python train.py --num_hidden_layers=12 --num_key_value_heads=5 --head_dim=64 --norm_place="pre" --qk_norm=false --attn_scale=0.125 --init_std_o=0.00437 --learning_rate=0.00113 --lr_mult_o=1.23 --beta2=0.99 --warmup_steps=269
MLP neurons of a small language model. Each row is named by its layer, matrix (up: input weights; down: output weights) and neuron, and shows model dimensions 32-223. Each number is 128 + 24 x the weight over its row's rms, rounded and kept within 0 to 255. Numbers have three digits each.
Before each neuron's rows, "fires on" lists the tokens most often at its 100 highest values on Wikipedia text that the model never trained on.

fires on: "/", " |", " (", " and", " per", " –"
L9.up1217:144145151140110079118135120134149125130172145139134134144190128158175139137159146117124093152106101130094107126168127117133127129112127113124110129108140061139139137150068142154140160121122113176133090163121135156148150107174080127112116118128130129139150103128142122162129117136149118119107101122120112160119162102115145131116140100116128091102152081126150130136131121175117146087167126115176136119137103145115140123134163133120101058084176190110158120150097062101132127097099094156101100114098150113174139130162133139116141133137112147145130167163142073138144149167120137139
L9.down1217:121060082146102158151133106103115147105155126128114158118144165118106123126122110159088080073097143135131118132131129112151132107132126152096140184124102026102149120102145180130182115119117148108138150086145128132118161148115138136132099121135112174097168135131119151148133118137094109118099139157135120134089103157191126118135117138123123109123149139142137136156140124107091123144150102162156135141127130163149111161175099106129107157124093121141135160127129121132113142171146163132153152119112138140136104111169116066132161091119109081140139117170161116128129086132193136129

fires on: "-", "N", "{", "he"
L6.up790:150130109124150123180182113121159116133158138120125133124160157149157116159155135095104060087105130112115162124110152148148114153079142082096103104132114099129162076153141103120132143097105131133120128137125124099149112125158135102089068147133143149133127147125161116071147120104117111146144134117124134159135141105131167119157074120148102133193060139121102134114154090109136103181083149112129120125113105156139129141134170126128153129171119120163126106140154107118155102111168122127153081141128122123146147103134146127188116122155156155140119135109173166162164164076124127110
L6.down790:118115145137058134080138095127149173098110137119134113146094111111128150131078113159093140128144147129132128096112078151126151104140136135191169176155131053158122141082121136144150136136141098125130103115144082137133141127164131129136178122130199114126136076135101144133133150095178134087146136180127102153133120160125121131118136159110116096074129127098109135143119113130134138101161127147154135105153164108147125128091093129134103120105135108113121122106102139132131159131150146115111159097146173164149108133114127128096163117107126107097132128112125069083103094145152125129

fires on: "u", "h", "o", " so", " Sy"
L7.up495:156122089073111107162151162127117139168133131106166132121137111109141115141165112114147082129107084097132152139090159194165107109149120067164111126122130114091129152127121139112111085158149118160117143126135141167115138188112128154155109185104131103156114118133136091152114140132144070133103130097169143152143115150104134149096147145116140146118153090119115153115131114126097138120118118104136112135132149141128133115163137123164122129160152124128091140157143145105104098121117131146144145108111101088125103090118119157113143137142120123138142144113114156108098140121097113136
L7.down495:156134143162099139089112120136130069131119148148155135119127112150141121109086174099143146170142127111125134145071148133088127155114141171175158137090103200113100107104149139111151133099138128152151122116104132129141115111128127114107134129154154141115132152156126122112104137152146171104139097105109128146122110157174130131153113136143155118130146155142177117107106137087065114142079101098101147107173104149148098150110111120143091113101096141125144105139152117109098143169084120130131101178108165134091172169151152109164134128123125139127123132105129166141159123147126141104

fires on: ".", " like", " in", " that", " 9", " who"
L3.up38:123129115124190125144149130105121123120145095099120058131158222106122113136138145167148108148174167133077164141103128180121126098137096093103150116098136120136151176119126113131134139114140117102104119160148111152194094123147104140109095155127136142142118122109101102156158134162182110121114129109146127158115130130083144144133092121123151137163110125110104133097119141108091131163114130119129116176136123125174104120124160108146135152111134122140091126137144078113143134131132143158113153150150105080158175130144097103129098116116147147165140101137129138132101099105133119159
L3.down38:131152129169089084151140159157121101144092133132126138088169122136135141145125149147091118159147128167134099069132130124130133127074106109129114145134114116082125131111127080139119140106089130157137091134124091120151107138156070125088171146136119124139180138169162175107102114097152118151142124129175127093128121127127153138149123105129104139137087118125134116128115125132133115147141144138159131113115123090104154141139123102118138095137132101140046170103115144115106129158177138145171120111132132127106150105094159138126094161124114142111150120079075136087125144113110102154

fires on: "i", " as", "o", "os", " the", "es"
L6.up17:167111143161074102164098145109154149125125094122166121102112090162124130153119144107099131132095106035099139130165138130193145155104124103107121128127150107143171144101090158165136179166111135092106137126129163126102104110113107150153138107081136089076114104097147117114148089151094097138083159117112115101117141125137097100087137137137076104124135115126140176119128124130114129147170096141142129140144109109130102157170138124129120115154074167134147130180127129106147108111114127115164135143098110144156106117146131098161113124155123094123132110093123117132160132150150154122
L6.down17:110127114137153093098125113099096121142145141139160152108130129128135126096157116107119104103129118170148095102122157144169150127139168145123144171135131135118139090117138132118172115112130112190087130129120121123109118144156144117108134190125115124113130163125133091092195139126136120113098106104144143127154112149076138120137127056145178133161114096144106091153148145117132118138144129152101120129141152114119163132099104152121144165130145112134155135106118111166127088134130129168083166122136109133115091078136133160142128128130117131148103093133173149125128162143160119168

fires on: "\n", "P", " at", " (", " Mc"
L8.up1263:131104121139111121125086096123211147115116111117138105111110153167137111148090132131136115093183130171129119140096166129185137142137104128105127123106100077119172107138136130152142114179136131105142128104094155146092168134135125132160090139117124123111070157128138120131177085124159169112116147133162124135098124112133170115122123136127130110142114126139151119132094164115143158129150104107088095126135153160136158140100151157144131151141141121169147150157100097156147135103113148132123140115109145131139150106170153161101101094139122129152120083150141170217140126082098099116
L8.down1263:157104137126129115114156132158110127141127181149165131103122124108112145147129113098131132138114088082147117113165103160108158106131156117099148107113160124147101111126139143099127121131094126107133151117149143143137145117137158142090145078148135106123118158126148101131114109084105143093140087112128123106104136152133132123152128177186167175123110131111122151143146120049166112154114137118149158141116154120120100130171118127123152124172123118099179106125151105102123093135131142146120138101101133119107094136107117139102132067119150120108152101139150173148117100119113088095

fires on: ",", ".", " L", " 188"
L9.up44:148178098116120139133131144206179124174154110108106088094123123128125144119137116151064120097132140119092118089126128123135133151090113143119137142141112119125145122114131152140149120153098149158140128128102101144125114140180129111106118116122132118164138154137118158082121087109130157073104098147134148113119153112088109145120104134093119123159096127135132149145177121134135109130114143158076107117148136177151134139143131121100107112136165090196085132133076113168108118118106083140136126138124138166136186141129124105087134129129151136149136107097084108131108153110135168100
L9.down44:174159145135107084109147134159148144151155123096132130125165120130129171151140119108146112140149130138133117141122150154161145122125130138138132138146105000132130142122136160167143131156116146143125127159143124094138121114141127154115121113134253137101131074133119158160133117113131135116158123134125123104105092121135099134082141144112109119126105123107123163131143098110109156110124127113149140132111126115160127088100124156122099139119136148143137155135112150103133119130101150121123149109135132105142128113105144110127088086099119137111135128138118088145131119136130120150

fires on: " |", " (", ":", " than", "\n", " 2"
L3.up600:118128103129145103139146103149155136113131114120133126080157151150141162130098131165100122130127118119093146121092137086166130109108141130128131121088148082133146129120166125167161154136143088144138121115135119150160149126106079171110101131082109141119084079138120118138216153166136150136143190172151108142131159140130111132132140128131109095116105145133113110103141115178121120144106119102159125104128136163111113164112191147138131140087090124110110139145162121136124108102134107162142122111106111091151133101116126114128076093119089161117150102126100144116138146059121141099
L3.down600:143122110144134115131150160139097131114147145132127151124088138139136122075139128065138140119113132133168103134133104171084114103164143131151116105169126143118091101130118137114101144150115122101124128159126163132087096117141181132136192097165160088076148137131161082156091120161134126133119110122087136097083113103146139140135123102147182149132128108159147117140098132076162127096181148139110107138100134071139122122129079109147121142174122119152118146111142112124090116157102144110101127142144140155128101123118121126133146123094181094110117119148138127110116090144123128170

fires on: ".", " 15", ",", " 14", "00"
L9.up899:151134112102103181133123146138167111196127102158140125081120159176123103128090130123120150088118077148090129127182122130139153125143072143144115136100119118110157145102101135150117140157097122137115083129138127158100064133146107116161156128131133087143166073132136051094111077151107132095107137145112157093139105105094094125111122134125136114152149143120122114150091154138148105155127127136124133157125153117149120081168124168154090123085157154171127150152139126147104128150143083162087115137131117097115144130131122147095116130113127085115102137113121127159124141133150102091
L9.down899:152095101126165097116110102139098054141124139154136116189097109116139106105148174141109139151162148115111123127123100108159109146127115166153128121084171110130133128158173143110132134175101162109090130159093107127129154160130160099133166095099186096109135160127125173151095131126106093115112161160099128148146119141102171151125135115142170109161146101097121122149145100123102126123129127129087158140086110123134123145143151104121146086097192145147138145138162118096140139108102138111112162112150124114093156142111134089140110144123142108187120141149142113114109129122151127120

fires on: " ", "u", "ar", ":"
L8.up734:128161161115116137159200119191111144145142120117116109121148188096134116140158138162130161163133136088090163122120127164059141100117118116114162162113103113119134138124148182103152127130123141085143113139108113171139092154158106147111149075132121093149134126123152107134160152151133106163128172141139138115137094094082066184118125135085135066141112156144078102110155131123121123069120166142122122120133108130124125194108140128149146137118093119138157122101137128117113109119132132131121130114136088132169166102127118136139103115141091151142153137091139108145158113156159119123
L8.down734:136136098120151125118123131100129129112136112127148122110080114162139146144147123137124131097132147146152106169105135114119143205156128143104108123108138156117132082163123157115084136147115133112109129187122122109097121119120123119129093125140115113112127147130121114132124120064121139089120149109149103146111092128108183116136109135145128160133149130113148145130132132099150157151108101123103177153115138173115146094157112154116125142122187128101114135133124142136155157139152099155142156184131122111100135129154119183137100142146094104109125086181126158146133144083182122167

fires on: "\n", ",", " one", ")", " was", " |"
L8.up124:152148094088141091122134127134137114122087091124137130132145166085142117135129128154115109124133110147159173058129102101131130142146143117100144135100168090145125099119108156142165124140129114147118099151056122150163104123135130114108111094137117113095136111090115105074184086158105119142172114151171093130126163092126151169119049107112141131090130139155127147128128141122118154164110136128115154163093129143120133127131163144171156157145124157154161178129131173086132142091169106138149131133118144107099096090100159131126130118122143167130117133136160130126175128091141139138
L8.down124:147154135153131122151148102162153136134139152085113150106092116140136121076160134151150089133134121126152108135130166144151118157115156115092126109125151136151139149182143123106113119163094120145135155142115165135117154148130098129097151152094102079161132141148141142112098137158106125126101147116113144141132142125091178136148145145140120159160119138112154116135141116099125124138100129136106133105165154090121105149076085117130136127140127113112132104133134088163142126174082154152141115158165124083103157130129089097189141140113137102173114104141134123156096176199135109161

fires on: " per", " based", " inter", " |", " as", " port"
L3.up834:178129155157080151112096120148170131151122141108189159099130150110143112128117180131089109139131152114101169129128144093113106148114171138126097141129164109142159135144104119138138105150120083102114116130145146136129142097164130116118142119150135155113166143119159139148194094138147108165086131090155106157128156097137151111151125162146109098116093123158170085087132112155127131126114171123141115142101090134093186129097143154131113095085155141147172101127079114133114101060134127109088160149095101144147152101155137154158126119158127138179136135123133127115131116132098139128
L3.down834:169140147099110118106125158139151089092133200148133133118129168119136119123137167098135150151144116128181140097125151171137100113163153104119133127169158119133104122113132112133155175152133137137120109131140102104126104119103064139133084161156103126131133136126121112162111118122110151118131113105138168123153147140113146117100129133100125168143126171158133162102185111073142123117150137111218104175100111103140147115120163096104118142122125118103117198129119136122105143152135124121149132113134114107132121163143111122119131144127115144167114137163137118116166155081125141142

fires on: ".", "ens", ".\"", "\n", " the"
L7.up290:139111135172139077125150142099124125134148127118154135125126161165117128125120141093105148124105164081126118114179121110108096124112116115119135154092114114118132116123139109157169164117122102101117087132095111152154167172181158134167100108125134123176132115129182091078143135146082123110100153145116101107145154123173109142105066092177083114138099139150131176100124145100136110161129102128127151110121114078131124148126154191150170114137164173159132145133061123106140127126118122139131147106065114122108119134136154150162136149132154146114133129101143157142119136150128134155
L7.down290:153154096135133100106106104159144087136081101135093113115143129165139131116162149149138103105116131145153119139106142133162112125144126145150136142179130165099127112145168142148105094105142118189147110111129126185107133125175107121098123095089101104080137142132117094149136131109124100174119163134153153135092115173102133132106137162132110152076129141109156095087083143106141114095124164122137116147091140154159172159141091095132128140132113121138129111115112144115105136138150123163097116149149138165164171129140122132138162122128181077115129168140118077154146164137148085126

fires on: " C", " L", " B"
L7.up97:162138150137118120142094112174134130108122118143122132120130151145133165130188165139142137118116147091124128092125189158108164117119137110113141158133134123136136102122100093159128110149121142150108150163108108118129165150127148115150149115131123100181115159122174152143140142171136152136146108130137155127144116128142100159127113107121123111115112088131151128115171121098110109127110084088153126112153080137137108179105181135149186145118148111205154153160119114139080125119091083127129088146132130096139193149118168130104154123125117093087136122081187101170136106156119150122
L7.down97:116130115140128155115127131148155117141124155095136111113144119158145119152138165129159154146133112108149112096132167176141126141141122092133146142128126255144146126119163108115122115106123117128122130136150089137115154130117111077164054133136068128139129119104155113121116082124137101106149148159140149127144120131116119132107150136134121134120098143140128153097164113153091132129129131097138134125145137136164104111166146152132134147136158105147149149173153116104125135152117137129121057114080126169137158143122101116168078136092133124119137167127172142138138111078111132124

fires on: " P", " C", " B", " G", " Det", " Med"
L6.up107:164109149150134132121119143160171155136126115094171098114140132088151106136111124177130094113140109120139127111142132167198120107085182110101095170114138119134114159118092128117150127166174141116133130127124118137152123156137155111152118102125137144126108153113116136163132114158138134130160116175135147124140140148145108119103144093183128152143115114120100125130139122109124118113132149097176124135127117112183091127115128148131099156163141142179091131141103125110165172099100129122086094129132157117147179133141130107119175148085112089081136078122117054190098146118151101099
L6.down107:131122085148112107103104103134107117111123122131124120143100127157102126167150155131119143118149135086126134152142108164126115161147106133139129131137133230121107141096158109089117150107101125147143156122131102105099169101125141093136135132133106149123153097123161110114147097089151091123154154088167119120147140137092149165167156115123128134135115138124183158072125149174132151105124109112083126114120146119145124078175141133151108142136146143058136131109170114094079079129121166150156156135110093134129163108105133134095133135156109151146160149140139179140176144125125147111

fires on: " 1", " one", ",", " t", " every", " st"
L9.up1141:129101119123109153197125141143110124158131090101185113146150136100107125131146170155114142157198112117163110088108136121180115119161103135101098137118140101150087108129120084101132125173090111131101099125054122127146118132117104166114171174126128137133109120122130095106142132125138093161120107155140128121196134089108130099131128110138144113145127117131097123115156140134132138110119124068139159143152129171098137077121167138131127180099108112155127102133131151123126120146133075124123132101130140161135095149094142178142135118130152138159133175142168135190132129106108175119
L9.down1141:142126133110162131162154127114128120098142155150160130140130181158140121125122172105132109086113145113065137134103124120147092133130132143156153142174101089094121141107133095106145124096069068083129119146148066128160132082105094124183126114101081151155161125135107145153095124123146138127077149107125079143164111131121186106144160159102138144147127115086144121130096130105130091120141153152154132136111171132135132133096099177148148116084144146117122097142143120134099128135129127141123119110172133140110113137116160105144148124093121126165118112133107137180105098173137143102

fires on: "en", "in", " com", "ing", "le", " Mel"
L7.up1159:138144154127132127111157089149126144146113098129134155147099179158137139139101124121148090140137114161120139162112123137138124178119169145111101165129132116168125130114138125111122158135091130110098207132122123147141091153097145123129136136112137142137139140132128131126178122155140142173148130115110141183104107122099111124135133108121122107146106091153107124124157124130154124146142140116147098131114092138134124161111124126146149161102147122166106115128160121148115045092098115114122146126122115126127118089110175170128123115159114129127128124138115124105098183130089131128
L7.down1159:124135078139122147077123144120146103123157134120137103084152114124127147109110140132118151105127132101150082142114131128097161111127143137125184073136150101116098120162155133131131131121142169161154070139149142137134126117133131105133142144114131158112121124135100131192082181109162119136109103111127125093114119099181168131179145132102152137121128144098181136132127133085145112147097146123141139120127153137144120155131104121167137118187098106127139101124089132128060132100162107157137090098117087107132110156155080121136119128075147118109113100119104120117120124114141119126

fires on: " |", "′", "°", ":"
L8.up540:145129121120109094129082155147186152198108103132162112160124137154139179113119142116123117141190106138125151128137118133152133125096120084134128127094148061134177126096089142107148130138098148104148105119125147150128128142176140153122098090133121129128134143109135116153143126099108086108136139133152097103135158124115138158060135140108103119117129135097107107163129096117102107140118087141137147132135132138149117147103142089117084125167113143130113120105130119179102124118146092111142167142095157106181133173140142118058145130155139136122175151133116140129140142122109129119
L8.down540:140127107136127139149159099169122129117159162157178150120149121106109163128117106167173147109118148159156092129137152085137167110125153118152184105141092104125117139133121138100145114132137162130149136120127140114120118122140117123170152128113164166140102120082123100136137104124147111138151080113154132086136107169180147121162140174084092164132083094089138140132146165105128109152111133125177148139133126127104148130126109116094152138134119079094159128149131125148140141153149116113150155136107158098125100146144112124168167103145118134139126100161106093104108161128123139154

fires on: "en", "-", "ing", " him", " a", ":"
L6.up880:157122139106153154114141157093118143143115138123097134108132162104138139155130154157103109092092101106087122134137133117105101151112151094099137186113082109161120124156107127107124140136113075140151163142096139143150076095157119162149101115139136131138133105115121117088174120164180122086121107112137139184117144137132128138093097106135123124107096094123144144101157121131113158124124116138185158123130127147117150170110145124125152195140096142126143095153101133107131103080126110123106155154119124115124161114123217141166120118110128127101068153113168121114128150113131094165
L6.down880:133104102137149114143154087102133118132160156086138152124155159110114123096113146112062110133171124101092132173143168067109117151132113174114127140083117108142136142127158106128130151076128107122142087116109147060117142118103151123092102160133144130126122111120096138134115173115106143133142144128112093064115149106102123137127118119104119081144113126119092142155113130113133097119078135151138151115141104116147142100118124144125130083078104186137118090140162089100154154143102135101175140145153125144137122149158152125152131125094147144140139096158139159153111134129131103146

fires on: " and", "g", "i", "h", " s"
L6.up267:137110106108147179113138165126115160142119107119121103156150139104123153140150155154122111146076062113146129145157164129155159057131113135155160148168082101124166174143090138120141176143119135160115113145132144173104100131145098134106124143164154139136112091126116125128136130114117149112116170136182114123132117153097155135181120132131090087099121116164088136120125126133122142135125133127126118090133142126161161092144133142147146149144107157129127110142105099097087129129149068181147153147104144167145172095124148129113109132128118125125139098139149097143135087130131103119
L6.down267:072127119125119124167132151117147117151094211112136199123141127090132136121137160171169113153098156106098125122150141148150159141091110093153147128114119051082115142103165128158096135137120126132175096154107089182127099120148138142173101099113151119102172125152107136107112124101126112123136177137107130145134112087128085131065082135121144090142133094138123149132114113125098124117149132080076123083125124086124098133130140147142095105133191148128152149139096115123121116152140116146113114092121105147111159168122121136130124123133099141125117097129127077137152089138136118076

fires on: ":", "-", "c", "s", " sp", "l"
L3.up1034:111108083110122097128103120100116159165104133107174115153104101088143162157117133157089146158112121128131141105108149172165130142119161135149107108090105097150133165129122118162145123097133141147128124127111109122125147094169158114120097098140170156121145102141145137110140147145150182087117119136135097072124109116071127134128120125140135137092162134147151077141170116118132119102133107146120123099170115113111130102110115103116106159146123124118105156163097110117069106140123117124121132118109160158145118126118096140107115130120128112120149109137175088124133113125115080190
L3.down1034:123132156131122111144136124165109093143133099148140104131096161089133111125203116149131140085126113140127126120117152124112149112120137142131163139090145104107093113143104157087131144149115122124118152140102165138161128106134102133105131077149099087119103170140125122094142143089090083160119120117126135138125123079149139117106120120147132151135170126111119113129117126140168131159133184122115147109095117119155130171143100129141147127116111112150102114116124104154128146121184166141101142141155154090149157126147147132129132138153091108151144099153130140193126137117107151110

fires on: ":", " –", " (", " January", ","
L7.up56:136143114097149125143124152146127143123157089144126131158112197164112141083167116160129121115087137117141170088108134128100145148118100126125161102164140118130135138138118115135135109113066133113124128168166137132105124117144125150119096111140120106134138128129155068141152093145129151117099107128133120122119140137116160113146091123183107101121147150161109159085148115141070116160105135137158101122145134156169171174108181218161146115132096107127101137082120111137136144141092123145105142114151109134146123138097099099095080139141134125117168107104135127124126108128101133130
L7.down56:122136142093123113104117094127106170149125139148136132112156100126121138134128135111162099142167137118133095136160128112131114106143119142182093131100076169171135151111132121118117183128153155152118099129109113138133126113100105136116144168110085112147146128161152180105159132116137131119144128111153122153144122149099141112132131124104176129122084064118119117180096129130132155146157114111128154137103120129092107094157119117082121115117098125121143164163122133126151111158118121111140105136118133117197125144202160134119135074097197167112097149123137139092128133102144113129

fires on: " |", "i", " Name", "es"
L8.up652:178121146123126138189147152131152139151133120151141112149113140145126125145108119101059100116151079110131143127104111128187138176139102122090158125163078107129130121158070135123118111163125125143142134117069127119084142122127113122103093099118138131135115087157130117073148086084111150103138165125124168122103160181100133132106137154105112113114130165143134148123162092114120136117132132114139131103137106134133148127141096139149103126131111129147119100153169146124119145137102125133156149142114122159132115088111094085084177150117079130148154155104127147143102123108147083166
L8.down652:096116102153116118080137096124107110125160128134109146107126130114148138139163161168122146141119082136121115137108083144127158135144126148136089098146085182139114137152145134099112097178156107123122150134128102102153149125166115122092163103125130115143129144141203104152156132118109108137125118092134128145131140117145106100144148168123150152182118129146127140168105152101127104121097114164149105153123190148174124120145132124117108127086139143116132129163100115131141123132123111093105108156123105106139099138143115158069130108123186132146128136125109135168078125172128110133

fires on: " of", "d", "ect", "t", "ld", ":"
L3.up1013:133167146093113096109085096112151150093149092119141094128139084140110118105127114139114097142116138132122192140084136154180112150130111105146090162107090095153134135164105155174122118172114138089130171161136132141196152133138106164114103104121143126102129129135134097153110143113110157112091114127153103105133149144107110123106159158146136081146153153132143097130181123159115139086144114160138108075105125098133135125149119176130113133130147152130143155140118111151126120115137073120115158114095126128126116129126169181107141167118084125172157108119134081175156137108106111098
L3.down1013:124137135106080094144142145116110105122132116162118128141090171135136124119094104112117103149073106113090069127130084124086123108141144129057114155152124143144154156107075085100147162173138096135127090093126148103089109153121162118149142100136134116170132126093133126131143125133134100131126132131120118127121126107107146087158106110156131176114120106114126071106103135131136124120104107121096175154129137135182084112124118140134147128150123124136126110164111150114100127136125168126115142136124145119137177124130156134098079127152140135096143164136124135151140131105127129134

fires on: " who", " while", ".", "l", "c", "hel"
L8.up854:116136136139157147086163136131140145135128107102147134123147133102122147148149102158130110115185094092122180150147109115169134151148132108141157134143125104151124157137122138141108115157104128095140115153098103126147117105153101120107125149143135159114108112146082094145119105137155110094108113083152125104151111086098137153139125170109115145173088075135146134137167142126119127130153100147127100110126117113112102117130121130126090139104168130135112125124155136125133100099116149117156136125129138128164155145103127183142129153087160153176128103109138140134111151101122125157
L8.down854:126136155108126147147087093116133150112102168138117130121133133173170128156146120103146110128142144133124153122099163159139137131096113122155141084062132160148167124124108127139117161130192123136092121102127077116107183142118139110123144184104062088161142111165136139106107130131130131153134153148105116100154143108132139121146128161147139101136149166137133097105122111107132112137140140177168101092118119123076153115144106110171140116148135134151119084133142101128139095136108110139138114095106134104104101090109096160084137144136140128167138124098089142118090145128164138115

fires on: " S", " areas"
L9.up504:109072129112101160151174115164148116110152127133112096131125105128129148156100120119105153123131112095150131143106114161165177137097119107117138124177152102137128158127111116158149125130141094168121151165166100118084139104118115176129160096092127153131110126123163074123160144142118120115118112127141134091105165120081135143130088103124136110122076120126102100142166134154116092123108137129096148110145096130156092154116122139093146150126110133115099156143108130107112152130102129133120115074132182137107128113099087104062116144118131144179127091095124091200160108086167100110
L9.down504:137133093086090118137187149097142093160113125080117105166085133136083170135114129135160099116121130113189123139106150125103203105148116136124085088139169132113088103117153128094121128179100122152124115128109183114144147145110108137106150129119080130134111102130108133114134118115135106105119107121123148147118173133171168111175143135106162141165157150138132116147128128131144159083118139129137123062114119173099111160153154119098151145109146090115111160086125177116126140118135117166138142132149156118138145083096137135156151156138153144117123129132114152166130136131154136129

fires on: "if", "ast", "th", " Ab", "ad", "umb"
L6.up294:139175085080129143136107116155126166126149138109102151101137155100137094137119162119115114059150132132115108114141170126128076131094123128092147110080103120132127114132095127175114164136150125140158121133163115138153141123157104132152111112139128162114129116109111120125139115163176149114139132158117139095168114096095118120085091121116161153117098144128103115144107124163153126140121090099138126125135127118128122136081147157142137135153127137150124189124136119137107091154122126113150137153110144143152126116121134140068158121069157146122160130123175095116114146089133148138
L6.down294:142119131153102098119128150112135115182137118161123138140135131133142118071068136130155153152147109107103137111127113117100173131099154130153151119123142255090120117129129138130140135173134119133146118115089143114114139114108122141120128195143049108117172129133106122140147126135129141118133136109138134105143111136193079092119191142167109153136149094152108130106140156108116159123098136095125156131130144149123165107106139136128160172105163114094129101147149118128172114104161099161117109126140165129117117159132128122160110090155080128153101102126123126148142130126111130136

fires on: ".", ":", "°"
L9.up688:136140151133099116121145148115155111178160118180179115145126162162161113104121129159130144120162121110141150134115118128109155124090090096115177163093115111107150141168075104110127133124109131117105078120114098163108153110130135138133127112099149074153130135141169038112172075147161118129087089129144124099110147125134114137133130090110143085129095075097141199116156133113146131113115131149117120126074102164159133144132128133096133107150133098116138093146115134119141174119123094158129151147126127121123160139190150102113110129112149123142173135118130100130129128158112114097
L9.down688:157164125151159086086180089139136060109097152078116163089147110158110115127142145140143115114143131139119140144109107120167162111121111137157142102130096088124090147118159148145144133152150110133136136133135121115111136146143096101098149132115103099131148110087146155114095105117133101185142123099128146138108126103141154118136128157151101121172182117097124094150169147125087166133150167119125098083139161129172126155127162120110136123146141091085147147134126133117128112161109174138119150130162115144134127143098115149176157143137099145144116090181153105109165136123152153156

fires on: "u", "a", " K", "h", "o", "ab"
L9.up1193:108129133120126083191139153150136196127122163102129083124166143108143108167078142140145135148141114118120109151118101157133118077136091077151142109143094125153150161134110108108117161109149128123120143147123143155114115195142129111136094152096149138105142087154146113099141118176148144092134168111127133147113117168151137131099084150150153132100109139170118155106173106132109107165134132120100162137135140166101117147133138118137117127120106101169162137135118074143119102118132137152141134108113092110153158111129142093143127142127108133115158116137112143135127113072129140099
L9.down1193:134147172146143089104151136137077166170133114159145162130103128145167116105127129126140135100126123104115130097130094105113150130095130117103103080120196186123116094097127135132133125119114116170167147099138101108166142080108128149127132143156227098119131112137149164108097123138136136130114094138104108137118114079124146116148151139145134096101152118146152114139126130125114126106137102150156127140183118132153088143120132112128140111105148133156114082115159109115144135128118171089119143146111122131119120166138137144095176132102169145156106134159161170146142122156108123153

fires on: "c", "ens", "os", "erv", "s", "v"
L6.up336:122161125163147111134159118101138167107140118123136099140132116156150110141118136131114146110093118097102141102114126159104141107164113128150109118121072114119135105131077101167150148114100139134151091157089102140140115120164152166148135092131180116089129090091124149112147115092164159108117123125130132074168116078124132113094129131136135104103137109153178097073166115127133133141170103119155119098130132111155122124124139147124124069103137195097156152173111122116124108120106146137171164100115101121163108134149155145120148132130104166115109114127154107104122125076129133144
L6.down336:087145128140076123118123112072147127153149148082161142122123078136117080099126158145139136080137172098147089091173109103108144106159142142132131148124140147148088121097146147161173138110143161155153132110137118138129129091120125133131091135126111152135134133098146119162091126085107076134138114129126131123132128090133089093124157169117132083092138128116159159137134093123130116118095123143182169111152119142143101169092130129133110150130149109093097141143119112164100171103193135135128148132117127123156143167179165149142116141125125163113168126108102126137140136146147088103

fires on: "p", " (", "er", ",", "d", "on"
L6.up1159:130111122141144134149094107110131144103159089116155116151149181096157161112171107093126063114144126106176143126092108158095200145099154104145114105122133113165154143113126112133104128122146144113141106139138122152122156164099089124158136122139144099136132152101177103150135072096109140121106114111138081100159138142109173125137118153141126107144127128103102136122124140097119109147142115148146104148159125130189139142128135155155173082117119145131158150067093114124134177113150074151148116103101141081166139176124167114108161122111099102119124101086169074139168122148132109126
L6.down1159:174127133113096143102139117110181117130113162131139141116126103176127179143147130138125168136173127143155130134105123156150116129130141120126119144102118139127139090111111138066174150144140159112093140117118142179123137105123158107133149102107125148110103121125083115117137160143134098138153129113107125129138151124124056155135144106092150137151116141177140133104148148110099167160168091128167155141122157097101137143103160097102103187131115122101100145137134163132149130144127125092132098085131134115171142134156154131081083090166131158123079141140113143075098136143141131152

fires on: " b", " f", " st", "anc", " av"
L6.up413:132122167138090117103121147125186127123102106086136096086127118103157141106128174135081138143121108132116140087147098090151110147072163139137096143170129068135104137122161125135135148137124114125162144121099103127131093129142132158159177114122144131121114137137098121119122135122156151149121173179129119151173134104127103141115156095139082118099163129108130139127145093149137135079174138164147158145128123105094125113125132154139104110118131147099143132137132132102157132132110149138085130140108121157176134148090177141142109151134095128141114108141150068130129120109146121170
L6.down413:159104136134133184113104086076121160130098142111096154149147136130126118128116092108141123167124097121107144120118130132095113081096124137146135139159161161104111138134098125148162163135131120144189137105139125143104149142121118098153083151135143110116105136135134163170139134148109128129086123145130144167143125120127140085162107131137156121156120134142109130102092125110088128139105098071123141112124088176122167112117097136132149173150124128102066094116119084133136101123149109138151138119094141145134125132142181114122143118152130111123118130098110144163102089158191131095